Part of a small language model's weights: untied embeddings.
MLP neurons of a small language model. Each row is named by its layer, matrix (down: output weights) and neuron, and shows model dimensions 96-191. Each number is 200 + 30 x the weight over its row's rms, rounded and kept within 0 to 999. A neuron's up and down rows have the sign that makes its largest values positive.
After each neuron's rows, "fires before" lists the tokens most often just after its 100 highest values on Wikipedia text that the model never trained on.

L3.down465,198,219,245,179,158,161,169,222,200,182,126,186,177,185,201,215,214,259,221,139,233,280,217,238,186,186,229,233,235,197,175,244,194,162,198,186,267,191,212,214,200,207,233,197,197,235,198,221,238,239,241,194,225,132,185,189,231,232,180,239,209,211,184,204,216,225,200,215,237,231,178,144,234,244,197,211,183,160,178,185,274,183,190,235,258,227,204,179,242,234,194,161,223,245,231,210
fires before: "\n", "s", " United", " In", " of"

L10.down576,188,200,184,234,204,220,198,161,208,182,188,150,204,236,199,201,238,210,190,166,178,176,208,207,241,176,194,232,254,236,179,197,175,264,166,240,245,252,158,201,226,212,172,171,247,228,181,176,218,150,161,179,191,259,207,178,255,189,184,196,256,186,232,190,163,179,220,143,117,178,159,174,231,190,162,223,194,234,166,147,210,230,187,212,228,191,182,161,185,195,209,175,164,218,203,203
fires before: "-", "\n"

L7.down357,212,202,190,264,192,203,157,183,239,181,184,127,220,202,215,210,220,163,243,183,189,147,203,218,159,130,207,178,213,208,210,210,191,190,162,210,133,179,207,199,130,205,241,227,208,268,169,213,235,235,186,151,200,208,232,229,193,180,143,240,210,203,192,221,194,234,197,204,176,258,253,179,191,223,226,176,166,177,200,173,177,199,157,176,241,151,208,186,191,198,145,190,240,200,220,212
fires before: "s", ",", "\n", "er"

L13.down21,261,223,244,275,160,223,195,178,154,204,198,262,181,196,232,197,225,253,173,161,185,246,208,168,209,171,189,193,242,221,166,169,196,198,172,194,199,174,189,206,228,174,213,172,168,187,198,221,193,216,188,197,216,183,158,164,174,215,213,152,240,175,227,242,193,180,226,135,245,214,105,181,225,232,192,175,211,200,199,190,224,178,186,182,188,136,177,193,220,152,244,195,191,207,200,201
fires before: "\n", " |"

L6.down576,211,242,211,254,253,188,200,207,182,206,202,203,218,180,112,220,205,199,210,182,220,192,267,183,236,200,185,185,222,204,208,188,161,202,152,199,226,197,201,198,209,199,193,200,206,190,167,209,159,152,196,189,170,193,233,199,187,240,175,216,213,203,174,207,219,175,190,149,234,205,160,150,207,197,202,207,185,169,241,155,187,213,218,180,241,200,203,162,188,207,258,234,226,227,206,211
fires before: "in", "ing", "il", " to", "le", " the"

L4.down358,212,193,191,191,209,175,216,148,169,186,204,206,177,241,194,168,236,210,206,186,233,198,189,181,197,226,166,177,130,156,230,231,192,197,145,173,200,171,191,218,267,168,245,217,184,192,186,228,178,203,224,186,171,226,191,178,197,184,183,216,213,171,196,164,217,188,228,224,193,233,218,230,178,205,235,219,206,259,195,197,196,193,185,218,253,214,205,181,186,218,231,210,205,186,191,183
fires before: ",", "\n", "g", "-", "s"

L6.down117,213,130,155,159,219,146,210,201,167,153,188,189,241,208,194,177,217,191,242,166,218,169,236,207,189,225,220,146,201,242,180,185,189,222,195,238,289,225,205,186,225,222,198,158,250,199,206,198,203,208,225,205,197,209,230,195,195,229,224,209,156,222,248,217,210,223,196,251,209,214,246,225,129,204,152,212,216,201,202,140,226,128,211,144,218,205,136,171,177,197,201,181,172,144,200,184
fires before: "s"

L13.down628,238,170,160,146,158,189,211,263,224,211,222,164,178,190,228,200,177,246,195,212,221,239,222,187,209,195,204,256,223,192,161,214,234,213,197,196,194,185,146,243,240,217,212,181,170,192,208,183,163,207,221,216,186,236,191,252,183,202,169,194,171,216,263,221,171,200,159,200,209,206,167,166,120,171,191,194,192,232,179,202,170,244,226,233,162,199,135,214,198,165,168,218,264,131,201,144
fires before: "an", "al", "d", "er", "el", "ar"

L2.down48,171,200,152,206,125,212,206,233,289,186,181,164,175,190,250,207,223,206,190,178,168,213,224,174,182,194,195,228,196,253,260,183,163,227,171,185,227,215,200,237,232,214,248,256,161,143,208,192,148,234,222,214,202,200,178,214,238,216,223,210,232,217,225,172,204,202,195,228,167,195,219,182,241,212,161,205,218,213,157,227,199,220,201,199,217,246,212,207,245,210,216,199,185,161,165,153
fires before: "s", " in", "ed", "d", "ance", "ing"

L2.down356,181,248,205,231,225,191,195,149,240,184,259,250,224,180,223,225,187,232,179,226,171,224,172,148,172,223,215,253,200,219,157,220,179,168,203,205,229,245,250,185,196,200,198,166,209,213,272,207,155,208,219,195,240,134,245,155,187,106,160,149,259,210,235,241,226,163,187,168,201,190,240,229,242,167,150,204,139,177,193,196,166,161,194,160,249,239,183,194,191,202,152,132,245,259,181,180
fires before: "s", "in", "d"

L12.down628,239,215,203,218,217,201,211,231,213,226,206,233,205,213,196,259,247,235,171,176,181,203,197,223,185,201,195,208,179,252,185,217,220,180,166,263,180,165,176,236,208,203,178,184,168,173,209,250,125,169,126,194,191,197,195,199,230,168,214,218,214,183,183,264,195,199,231,200,243,205,188,165,214,144,198,201,242,202,226,143,145,195,213,191,163,204,208,181,209,207,230,191,149,187,254,199
fires before: "le", "s", "ach", "ke", "en", "mp"

L13.down96,200,246,184,229,176,174,220,200,210,217,187,247,198,200,192,184,151,254,176,236,147,174,192,199,210,241,262,180,195,210,254,215,152,182,178,242,209,201,236,204,183,205,153,240,131,205,183,174,141,215,200,151,229,155,163,220,216,198,195,203,273,162,233,217,179,164,195,190,187,170,140,204,248,189,167,235,191,185,216,144,192,192,176,174,204,226,209,173,182,184,191,203,174,164,201,158
fires before: "s", "ies"

L6.down662,138,189,202,212,222,214,172,222,206,206,210,205,197,200,206,190,205,240,173,188,145,210,157,260,191,183,184,207,246,184,190,202,172,253,187,221,206,186,249,171,107,167,257,174,238,254,217,172,168,219,241,206,177,158,264,204,236,250,198,217,204,250,218,187,152,182,185,191,200,197,184,199,179,196,218,257,229,204,203,224,258,204,201,217,199,171,197,226,235,190,180,231,153,190,278,158
fires before: "n", "s", ",", "t"

L4.down16,209,179,239,199,210,163,185,217,242,223,199,219,208,192,195,169,173,225,165,140,210,139,205,200,158,160,197,169,212,219,173,221,148,189,213,204,200,153,193,212,232,234,238,195,210,183,176,148,217,217,197,179,209,168,239,149,187,216,181,195,258,140,158,217,212,220,186,195,191,189,222,175,170,209,219,168,183,192,186,167,171,197,136,225,98,185,195,154,196,165,238,224,200,230,203,204
fires before: ",", "\n", " ", " ("

L13.down20,196,192,160,217,168,198,208,228,167,207,188,208,225,227,204,215,188,213,160,162,158,167,190,194,241,217,152,156,201,211,200,214,245,208,244,211,203,169,214,187,198,196,208,211,189,190,226,208,202,224,215,229,231,208,217,126,106,282,163,217,206,179,206,217,219,157,176,200,180,214,228,168,197,93,248,198,245,232,162,238,191,181,204,216,182,201,241,185,208,243,181,179,230,159,196,169
fires before: "n", " of"

L10.down713,218,244,216,246,133,202,246,187,192,146,217,199,210,174,193,211,238,214,226,211,208,197,241,162,248,284,167,150,173,237,215,245,119,161,185,203,233,227,225,165,168,182,134,252,192,229,219,249,184,174,178,259,176,239,216,193,184,226,210,178,188,221,210,188,203,189,207,175,217,236,159,228,164,245,208,211,179,244,200,153,215,191,175,193,214,203,171,220,204,175,209,173,210,191,154,213
fires before: " as", " in", "ed", " for", " at", "-"

L2.down710,242,215,166,180,193,203,210,157,258,196,167,208,184,180,190,234,206,235,186,197,170,176,200,209,202,174,144,186,219,210,156,274,222,260,179,175,209,194,208,199,143,193,229,189,139,179,184,181,185,206,115,188,217,225,220,198,167,200,228,228,215,206,221,207,181,212,216,200,217,183,209,219,144,224,207,271,182,266,197,181,176,213,181,253,190,191,216,204,246,222,144,151,202,181,194,189
fires before: " of", "ic", "ner", "y", " in", "s"

L4.down465,198,182,234,162,232,166,226,188,184,224,299,229,205,168,226,168,254,198,197,216,250,188,187,178,164,267,200,151,190,185,171,183,202,217,144,194,200,212,233,217,216,187,233,197,218,185,175,185,212,177,183,161,174,180,234,221,201,214,223,163,174,212,152,205,182,173,208,208,180,183,180,239,194,244,226,165,205,248,271,216,204,191,195,190,252,181,201,211,197,191,235,211,171,215,231,195
fires before: ",", "\n", "s", " to"

L4.down464,190,177,215,201,180,135,198,216,210,228,237,166,205,189,161,221,266,208,185,220,218,202,196,163,186,229,251,177,183,212,167,264,150,246,198,234,243,183,237,141,184,194,190,219,185,211,217,178,205,229,175,212,181,261,216,247,184,172,215,213,176,205,203,207,178,172,212,217,161,211,132,154,183,250,204,223,244,219,182,266,171,207,202,161,251,155,146,200,236,129,169,219,213,218,228,203
fires before: " to", "ed", " of", "s", "ing", "d"

L2.down222,189,212,150,202,220,242,176,174,219,221,218,183,197,163,175,199,188,189,217,260,212,255,179,162,232,241,214,162,236,190,202,226,234,192,236,210,223,225,248,236,170,161,192,207,216,207,162,168,173,201,260,186,228,227,219,240,185,180,187,204,157,191,236,167,178,139,161,157,163,205,229,173,214,169,160,182,203,220,193,218,198,178,133,176,185,160,187,185,183,205,199,196,189,207,220,233
fires before: "s", "ed", "it", "ing", "=="

L6.down527,205,189,204,196,210,176,193,210,218,166,152,184,247,201,188,167,229,217,110,155,177,236,213,186,148,212,215,190,250,153,203,168,196,202,171,202,203,171,178,223,233,170,218,202,185,181,169,144,238,217,188,190,221,210,210,206,190,151,212,228,161,250,248,219,228,217,210,227,190,231,220,231,155,182,207,200,207,185,163,228,257,188,215,203,196,226,229,218,239,180,260,184,214,206,190,194
fires before: "s", ",", " in"

L13.down386,269,140,214,232,179,175,203,213,171,179,149,194,233,203,206,228,243,140,258,182,140,240,198,163,208,211,176,219,254,241,192,234,209,234,210,219,187,200,38,195,184,203,226,181,208,215,170,192,187,243,146,213,227,167,204,184,224,212,189,151,237,220,242,185,121,162,165,194,183,247,206,141,217,182,148,229,230,211,236,159,209,190,247,210,213,185,199,151,229,204,240,174,198,222,170,194
fires before: "\n", " |"

L13.down248,217,198,228,206,160,198,193,230,209,201,182,160,236,213,139,232,223,145,247,185,194,231,229,173,173,167,139,169,169,221,206,206,134,245,209,159,196,221,233,201,242,220,197,210,230,229,222,199,161,141,198,159,201,220,210,206,183,194,154,196,197,185,275,252,144,169,201,258,265,249,215,212,223,196,197,261,226,220,259,162,199,250,187,186,214,215,172,224,210,207,231,197,253,188,187,223
fires before: "ular", "ip", "ing", "u", "ed", "le"

L10.down597,271,210,191,209,217,222,207,199,193,161,206,217,178,210,230,243,182,188,192,210,207,229,184,144,211,208,197,180,209,217,193,228,142,233,179,219,228,211,275,240,225,248,209,167,180,142,167,187,207,221,198,236,212,201,222,174,178,229,187,245,209,256,183,211,178,224,186,179,184,191,216,201,248,257,159,215,236,175,218,195,197,204,188,190,209,224,240,203,197,213,198,217,199,221,181,173
fires before: "ed", "s", "ing", "ly", " the"

L13.down250,200,156,201,214,206,184,200,183,204,225,177,196,126,173,196,228,219,182,173,197,215,197,208,197,216,202,193,196,187,251,186,218,236,213,165,224,263,157,178,250,221,249,152,190,174,234,214,179,175,166,204,234,184,193,233,244,233,181,179,202,203,186,201,228,194,187,148,237,272,215,205,174,186,128,203,222,212,186,246,258,154,190,212,193,191,187,242,186,119,142,185,222,194,246,216,180
fires before: "le", "ma", " also", "at", "mp", "ck"

L7.down210,162,207,184,231,177,197,182,150,139,209,185,173,197,190,175,180,201,207,207,210,195,178,148,215,172,223,218,170,203,237,197,203,227,229,221,238,194,211,172,197,211,162,232,140,238,190,191,241,179,211,188,196,237,226,168,263,218,179,201,241,161,206,221,191,154,177,203,198,209,238,262,212,169,178,203,207,146,234,209,242,233,137,169,240,191,185,189,173,190,171,187,177,143,196,229,245
fires before: "s", "ed", "ing", " in", "un"

L4.down804,253,175,232,168,185,185,164,200,210,217,215,241,201,201,199,153,251,209,188,199,239,166,217,221,197,166,266,179,187,126,213,230,170,176,191,186,142,129,217,217,195,205,145,263,183,166,187,232,185,233,206,185,196,254,190,197,158,215,151,186,186,211,155,150,187,208,190,186,234,223,190,229,233,179,226,175,155,198,270,221,217,210,187,250,196,222,189,205,177,240,182,171,157,197,247,195
fires before: ",", "\n", ")", "."

L4.down290,182,205,202,245,173,208,188,129,223,185,210,201,249,193,174,202,201,210,188,192,168,182,178,170,202,183,192,194,267,163,173,189,211,231,222,220,221,174,214,168,169,224,220,221,187,199,244,247,201,168,188,192,168,224,255,248,213,202,226,186,201,160,202,213,228,177,190,209,207,199,177,239,188,231,195,194,199,193,170,169,169,206,163,137,202,219,218,184,241,231,247,194,178,177,216,225
fires before: " |", "-", " 1", ":", "gu"

L10.down674,192,179,161,164,159,174,226,178,182,161,240,218,224,215,170,153,226,226,219,167,208,217,226,202,199,237,175,186,140,164,203,235,151,167,232,208,203,181,162,224,135,229,196,233,205,182,210,207,241,243,185,169,224,187,231,130,214,177,202,226,216,164,193,132,207,209,174,223,220,191,214,177,211,168,136,236,250,197,201,197,205,148,226,205,150,215,269,225,244,235,199,168,133,151,232,173
fires before: "s", "ver", "z", "se"

L12.down443,199,163,255,215,164,148,224,165,197,221,171,186,214,208,186,222,238,182,238,76,208,216,172,177,195,220,201,197,193,178,172,190,181,223,172,196,204,172,232,213,184,193,201,225,208,159,241,166,165,173,158,182,160,210,224,113,181,170,217,188,202,190,204,231,266,192,147,189,227,194,203,186,173,241,258,196,231,193,196,203,186,171,240,131,118,223,206,208,248,168,219,242,210,217,222,197
fires before: "ed", "s"

L10.down364,228,168,241,243,188,208,264,154,226,219,223,184,150,190,124,195,243,171,159,205,218,208,176,238,233,251,172,183,181,145,250,182,186,210,213,233,169,170,251,225,176,237,153,253,225,192,214,168,185,232,159,188,191,187,279,126,183,211,209,208,217,231,208,204,227,208,229,219,222,212,193,204,187,257,165,253,201,153,193,140,224,182,165,162,185,207,186,202,197,218,171,198,238,210,172,216
fires before: "s", "pt", "ed", "ted", " "

L12.down395,223,171,164,203,158,173,232,124,223,194,197,169,241,172,210,246,222,238,186,197,215,222,228,185,227,234,194,223,181,227,226,216,206,208,193,238,241,179,155,246,228,191,203,160,193,195,204,173,153,206,233,132,175,200,206,145,159,191,220,242,186,213,185,195,140,163,189,186,222,207,236,202,183,170,147,238,186,184,225,149,197,153,165,177,147,184,176,191,219,212,245,156,207,128,167,198
fires before: "s", "z", "er"

L2.down651,206,224,179,213,157,175,204,195,222,120,185,166,204,153,173,245,224,205,174,186,226,214,195,180,153,246,232,204,191,202,199,252,166,196,178,214,246,138,228,187,122,167,160,165,161,172,197,156,168,202,202,216,166,239,204,189,187,220,187,199,234,256,195,191,153,217,170,277,145,161,197,206,208,229,232,163,192,223,216,228,181,181,175,213,255,129,210,189,170,148,238,175,211,193,170,172
fires before: "ed", "ing", "s", " of", " to", "t"

L12.down203,166,182,184,246,221,226,209,177,202,220,235,199,224,186,235,169,196,231,147,234,198,214,201,204,229,211,204,150,243,225,238,140,134,193,156,277,239,226,187,193,143,222,185,197,185,199,181,222,196,229,190,221,176,182,193,208,241,181,200,201,210,164,200,201,166,222,223,222,233,240,206,233,234,196,177,199,218,153,214,117,185,190,221,220,203,183,155,170,222,159,176,193,230,173,195,189
fires before: "s", "les", " 1"

L2.down119,185,194,218,190,182,171,151,179,231,210,199,225,200,187,180,208,188,258,184,214,188,244,199,242,217,209,213,184,188,202,183,227,233,220,199,140,182,163,201,183,228,175,196,183,166,206,190,245,215,233,222,193,197,241,189,212,182,192,221,202,201,231,167,187,164,204,262,179,215,192,189,225,167,240,249,203,198,180,145,194,159,139,186,198,234,171,199,183,182,268,166,161,190,180,212,182
fires before: "ic", " of", "s", "ization", "ner"

L7.down612,224,220,195,226,184,236,180,201,244,217,217,214,213,224,151,236,197,206,222,160,162,206,250,168,189,233,203,196,151,220,291,221,236,223,209,191,217,231,194,185,193,239,158,233,207,168,204,188,181,193,181,199,196,185,221,163,191,173,206,154,193,193,204,148,248,215,198,177,250,219,209,251,279,168,194,137,229,254,213,218,175,288,223,211,140,211,215,204,135,192,213,201,189,204,172,185
fires before: " as", " in", " for", " at", " on", " with"

L2.down58,212,212,157,186,178,237,190,241,125,186,167,232,242,187,198,216,240,247,171,192,183,207,163,188,192,186,159,194,231,186,193,208,190,200,247,199,223,205,214,216,218,184,178,214,243,202,144,277,206,208,166,221,268,272,198,228,191,236,217,278,233,191,206,223,184,155,238,183,216,212,160,101,191,195,176,239,190,189,223,168,229,223,197,182,235,211,209,167,162,149,235,192,196,157,239,171
fires before: " |", ".", ";", ",", "d", "ai"

L2.down83,240,220,148,235,246,184,193,191,176,163,175,186,228,187,222,276,184,238,174,212,195,129,192,148,184,243,196,173,187,197,201,237,126,232,171,202,219,180,153,164,193,192,211,213,171,198,164,214,255,190,168,212,164,236,241,188,214,176,199,202,156,190,217,188,201,141,156,201,165,181,199,178,179,224,209,170,250,151,195,175,251,189,216,187,184,222,166,188,176,220,202,222,180,199,194,217
fires before: " the", " to", "ment", "or", " a", "ru"

L4.down489,185,186,176,168,172,203,227,232,238,126,231,245,269,143,198,144,175,162,225,183,148,177,220,190,211,143,197,268,177,183,203,185,177,226,204,216,224,200,226,211,145,220,206,186,182,190,234,216,258,158,199,220,196,179,233,227,241,221,194,184,224,168,197,199,159,176,208,216,202,177,183,205,242,241,196,167,163,182,226,172,184,197,138,194,254,289,207,232,275,215,196,228,191,152,269,185
fires before: " |", "my", "er", "le", "S", " 1"

L12.down446,166,168,184,226,213,205,194,196,229,211,185,209,158,195,189,214,213,238,160,242,187,215,232,199,203,234,190,203,234,181,191,227,207,189,252,203,194,152,216,164,201,145,224,249,230,163,201,185,160,148,206,150,162,198,242,172,194,182,226,226,195,206,206,212,219,219,152,206,215,163,177,170,176,154,160,186,251,224,193,123,190,199,184,160,196,244,211,199,198,218,232,228,161,167,234,132
fires before: "n", "al", "s"

L11.down683,221,215,232,222,182,168,194,209,167,202,169,226,236,173,233,190,253,225,232,198,193,211,245,196,241,195,234,230,216,175,134,215,174,225,209,198,258,215,183,187,200,246,191,215,199,146,230,244,213,169,159,200,184,220,195,226,244,169,249,218,210,220,180,211,172,214,187,236,184,210,210,161,240,233,230,193,162,201,157,244,197,212,204,185,190,190,179,151,155,218,195,230,162,199,236,196
fires before: "|", " |", "|---|---|", ";"

L10.down431,197,167,195,199,168,221,195,207,148,263,236,196,183,250,254,179,184,203,241,191,199,224,219,177,196,163,166,185,194,236,165,185,148,200,247,252,198,225,176,227,242,171,148,257,219,192,254,221,225,236,181,221,222,224,187,192,201,212,204,231,248,167,237,200,156,184,149,170,244,226,166,169,201,175,209,192,187,253,209,176,209,212,178,167,244,281,182,189,234,169,199,178,169,196,182,198
fires before: "\n", "way", "-"

L12.down549,217,238,162,205,149,226,152,188,117,158,176,167,231,205,190,173,177,242,206,179,238,192,203,210,214,232,221,245,214,154,193,187,150,188,202,161,161,215,119,198,221,208,188,178,209,243,165,150,218,197,148,195,235,212,209,187,200,202,179,196,199,212,227,206,184,149,187,191,132,254,217,153,248,175,202,233,157,183,159,205,178,190,239,211,156,180,166,145,224,243,201,254,162,183,212,232
fires before: "-", " "

L10.down71,211,185,196,183,186,143,194,195,182,193,204,177,191,195,224,171,217,236,163,189,240,156,231,248,197,229,189,252,198,192,177,171,195,224,160,138,173,186,190,210,156,256,261,189,173,188,225,204,185,289,200,216,183,184,278,223,179,236,280,173,181,189,219,174,210,215,205,227,150,231,222,184,213,216,163,201,182,183,180,175,144,198,163,185,214,193,201,246,174,180,231,169,252,164,188,188
fires before: "-", "|---|---|", "d", " 19", "s", "er"

L11.down821,213,192,232,260,208,168,259,184,265,236,209,210,213,192,240,165,163,205,192,172,211,199,188,236,214,211,228,210,191,201,169,211,158,179,179,220,201,249,207,211,195,185,159,228,190,180,188,202,217,160,193,220,170,185,167,205,206,225,243,204,223,200,201,214,188,232,169,150,244,179,206,198,234,180,230,179,151,199,198,199,161,188,212,207,250,175,155,209,213,159,207,180,222,268,220,228
fires before: "s", "\n", "ing", " also", " list"

L10.down61,180,233,182,200,218,189,234,200,150,188,230,155,190,213,236,210,219,187,235,111,224,204,201,211,204,182,173,216,216,214,174,161,194,220,218,216,236,236,170,187,212,187,162,140,201,216,230,190,152,181,194,212,250,190,165,215,218,177,162,216,151,195,216,196,194,164,226,160,201,195,210,186,165,126,224,214,157,196,245,236,174,181,205,209,254,175,163,219,131,190,203,171,210,185,225,174
fires before: "\n", "-", "k", "===", "w", "The"

L6.down205,194,214,159,186,162,266,184,228,170,162,176,215,173,219,201,235,253,230,215,250,143,197,186,144,229,243,188,189,191,206,180,176,234,213,138,171,244,221,173,201,183,152,238,213,210,177,186,193,179,175,138,191,166,152,226,188,202,205,217,232,218,212,221,159,173,191,201,163,166,224,227,270,212,190,207,238,171,185,159,228,181,207,198,230,200,149,196,201,198,207,206,188,234,241,191,221
fires before: "\n", ","

L13.down601,176,215,200,196,221,196,190,223,145,196,237,220,165,188,177,199,172,245,208,216,200,194,199,230,200,195,151,164,197,195,139,186,132,192,212,205,155,235,164,245,200,177,163,178,210,192,198,208,198,261,243,189,238,160,180,194,186,202,158,231,248,173,202,155,159,184,176,180,172,151,195,204,236,180,203,232,197,160,244,171,194,200,191,127,223,163,230,221,263,221,180,182,181,161,160,196
fires before: "s", "se"

L2.down723,224,165,202,217,181,272,190,216,155,175,166,176,234,233,234,251,145,195,210,189,167,209,203,200,204,181,201,188,165,186,239,247,181,220,218,159,218,202,245,209,179,200,261,207,232,204,204,178,189,194,211,165,162,168,236,215,204,165,209,151,197,177,261,257,159,150,168,128,241,206,146,150,171,207,221,287,244,225,232,153,233,186,232,204,249,193,232,205,138,176,203,203,163,151,202,190
fires before: "ing", "ed", "ative", "or", "ved", "u"

L10.down289,183,234,204,174,230,215,186,181,145,198,200,121,198,185,231,270,194,253,179,230,199,198,215,181,224,269,195,250,170,195,200,205,192,202,242,177,171,224,215,159,213,218,210,216,160,189,208,236,249,158,161,218,258,178,196,242,194,245,152,213,229,203,250,191,207,149,180,203,201,202,184,174,193,217,226,232,266,218,218,157,216,183,199,278,242,225,191,233,240,171,236,164,214,186,165,172
fires before: "ed", "ing", "n", "le", "s", "c"

L3.down460,190,180,227,224,242,167,235,198,167,189,220,212,180,204,201,168,201,133,189,241,175,202,161,235,208,194,194,167,193,213,249,231,183,183,193,214,207,144,165,239,193,174,173,215,170,198,203,211,154,189,204,180,211,212,238,209,184,182,161,131,194,170,221,225,252,181,183,205,236,221,209,200,208,227,196,239,215,182,248,169,214,216,204,155,171,218,156,242,221,222,225,187,208,250,217,177
fires before: "s", "ted"

L13.down457,221,158,216,191,237,189,225,169,246,235,169,216,191,197,182,214,198,254,203,229,228,195,150,200,218,191,230,237,201,211,216,211,224,221,201,223,239,165,244,162,156,207,207,205,251,237,163,230,203,221,220,173,176,205,203,196,240,179,160,198,219,214,179,188,183,215,168,179,216,191,169,210,242,157,223,202,203,203,185,224,226,107,163,242,225,240,108,235,195,155,200,204,176,188,200,224
fires before: "ed", "s", "ing", "ive", "ized"

L7.down60,216,184,175,179,207,206,196,237,222,205,204,173,184,204,226,134,173,185,180,173,196,200,222,253,167,279,205,205,199,236,201,243,174,145,195,241,217,178,219,163,229,203,167,171,223,178,217,183,210,190,166,209,210,196,207,201,230,245,227,238,166,170,223,214,165,178,163,188,234,176,192,164,213,260,220,208,184,182,192,165,226,182,199,247,222,208,160,184,243,162,282,206,181,216,222,217
fires before: "ce", ".", "-", "ci", "a", "ment"

L7.down453,222,205,208,171,160,189,196,249,201,196,180,224,192,204,253,214,207,191,224,203,186,215,196,168,183,213,162,191,240,226,191,175,179,199,196,167,217,150,183,123,225,230,218,167,194,200,208,197,158,215,181,138,238,203,231,229,206,169,252,211,226,199,209,190,204,133,193,195,200,154,162,181,137,114,259,209,163,211,197,191,183,201,139,220,167,150,216,237,201,183,175,213,160,174,195,127
fires before: "d", "ba", "ci", "or", "y", "al"

L7.down715,249,259,193,205,201,236,232,176,224,209,199,236,253,235,208,260,192,200,219,224,208,219,199,223,242,197,223,216,181,214,251,214,230,192,189,183,162,192,223,211,180,211,208,193,171,213,194,211,216,140,170,239,217,174,159,185,156,164,206,276,132,195,217,224,235,148,219,169,215,192,179,189,237,252,194,164,264,212,238,160,202,203,209,188,208,177,226,189,196,179,239,197,175,212,259,184
fires before: "th", "u", "ed", "ing", "gan", "age"

L10.down276,201,152,207,225,184,176,160,186,148,204,161,161,263,207,210,227,154,161,216,182,173,200,201,224,240,200,146,161,211,149,172,200,207,222,215,239,216,226,168,258,167,245,196,230,184,205,182,186,206,159,172,179,187,193,227,205,218,202,235,179,219,230,271,252,169,189,178,203,264,218,142,219,211,237,207,173,250,183,252,181,262,180,220,217,187,163,239,191,176,221,256,255,183,196,211,181
fires before: "-", "\n", " |", "d"

L11.down283,204,173,232,194,156,190,175,195,188,207,228,246,216,190,206,200,204,153,271,140,226,158,171,158,226,204,184,151,191,169,200,241,174,192,274,166,179,194,254,156,220,231,222,220,152,230,179,147,238,132,189,207,173,199,160,166,241,207,141,248,185,109,215,208,213,188,165,201,193,187,187,179,199,190,168,242,197,232,206,205,126,202,174,199,251,205,192,182,188,203,246,172,197,244,212,219
fires before: "ed", "al", "ment", "ing", "ers", "er"

L2.down760,184,212,105,222,169,185,206,196,237,216,195,201,237,191,216,165,219,190,206,169,223,214,201,198,198,294,200,196,226,246,140,175,229,209,242,211,211,237,196,183,195,179,211,191,205,241,193,220,222,240,234,190,230,241,172,173,220,176,180,169,211,215,224,216,178,187,150,212,259,225,162,162,138,175,224,184,194,255,227,143,169,223,194,190,206,242,196,209,135,204,218,150,260,166,193,193
fires before: "ed", " he", " the", "s", "d", "ing"

L2.down513,185,138,133,218,163,166,244,203,152,170,195,198,237,239,169,214,212,190,151,216,169,170,220,185,192,189,219,158,195,167,163,218,214,215,162,227,238,200,182,142,180,204,190,192,212,167,183,179,146,190,181,189,164,222,236,177,181,240,200,186,200,191,244,204,229,250,262,166,154,193,165,203,210,216,217,198,168,229,191,191,212,206,205,200,216,143,246,197,169,205,216,132,193,193,249,202
fires before: "th", " of", "ing", "ed", "les", "s"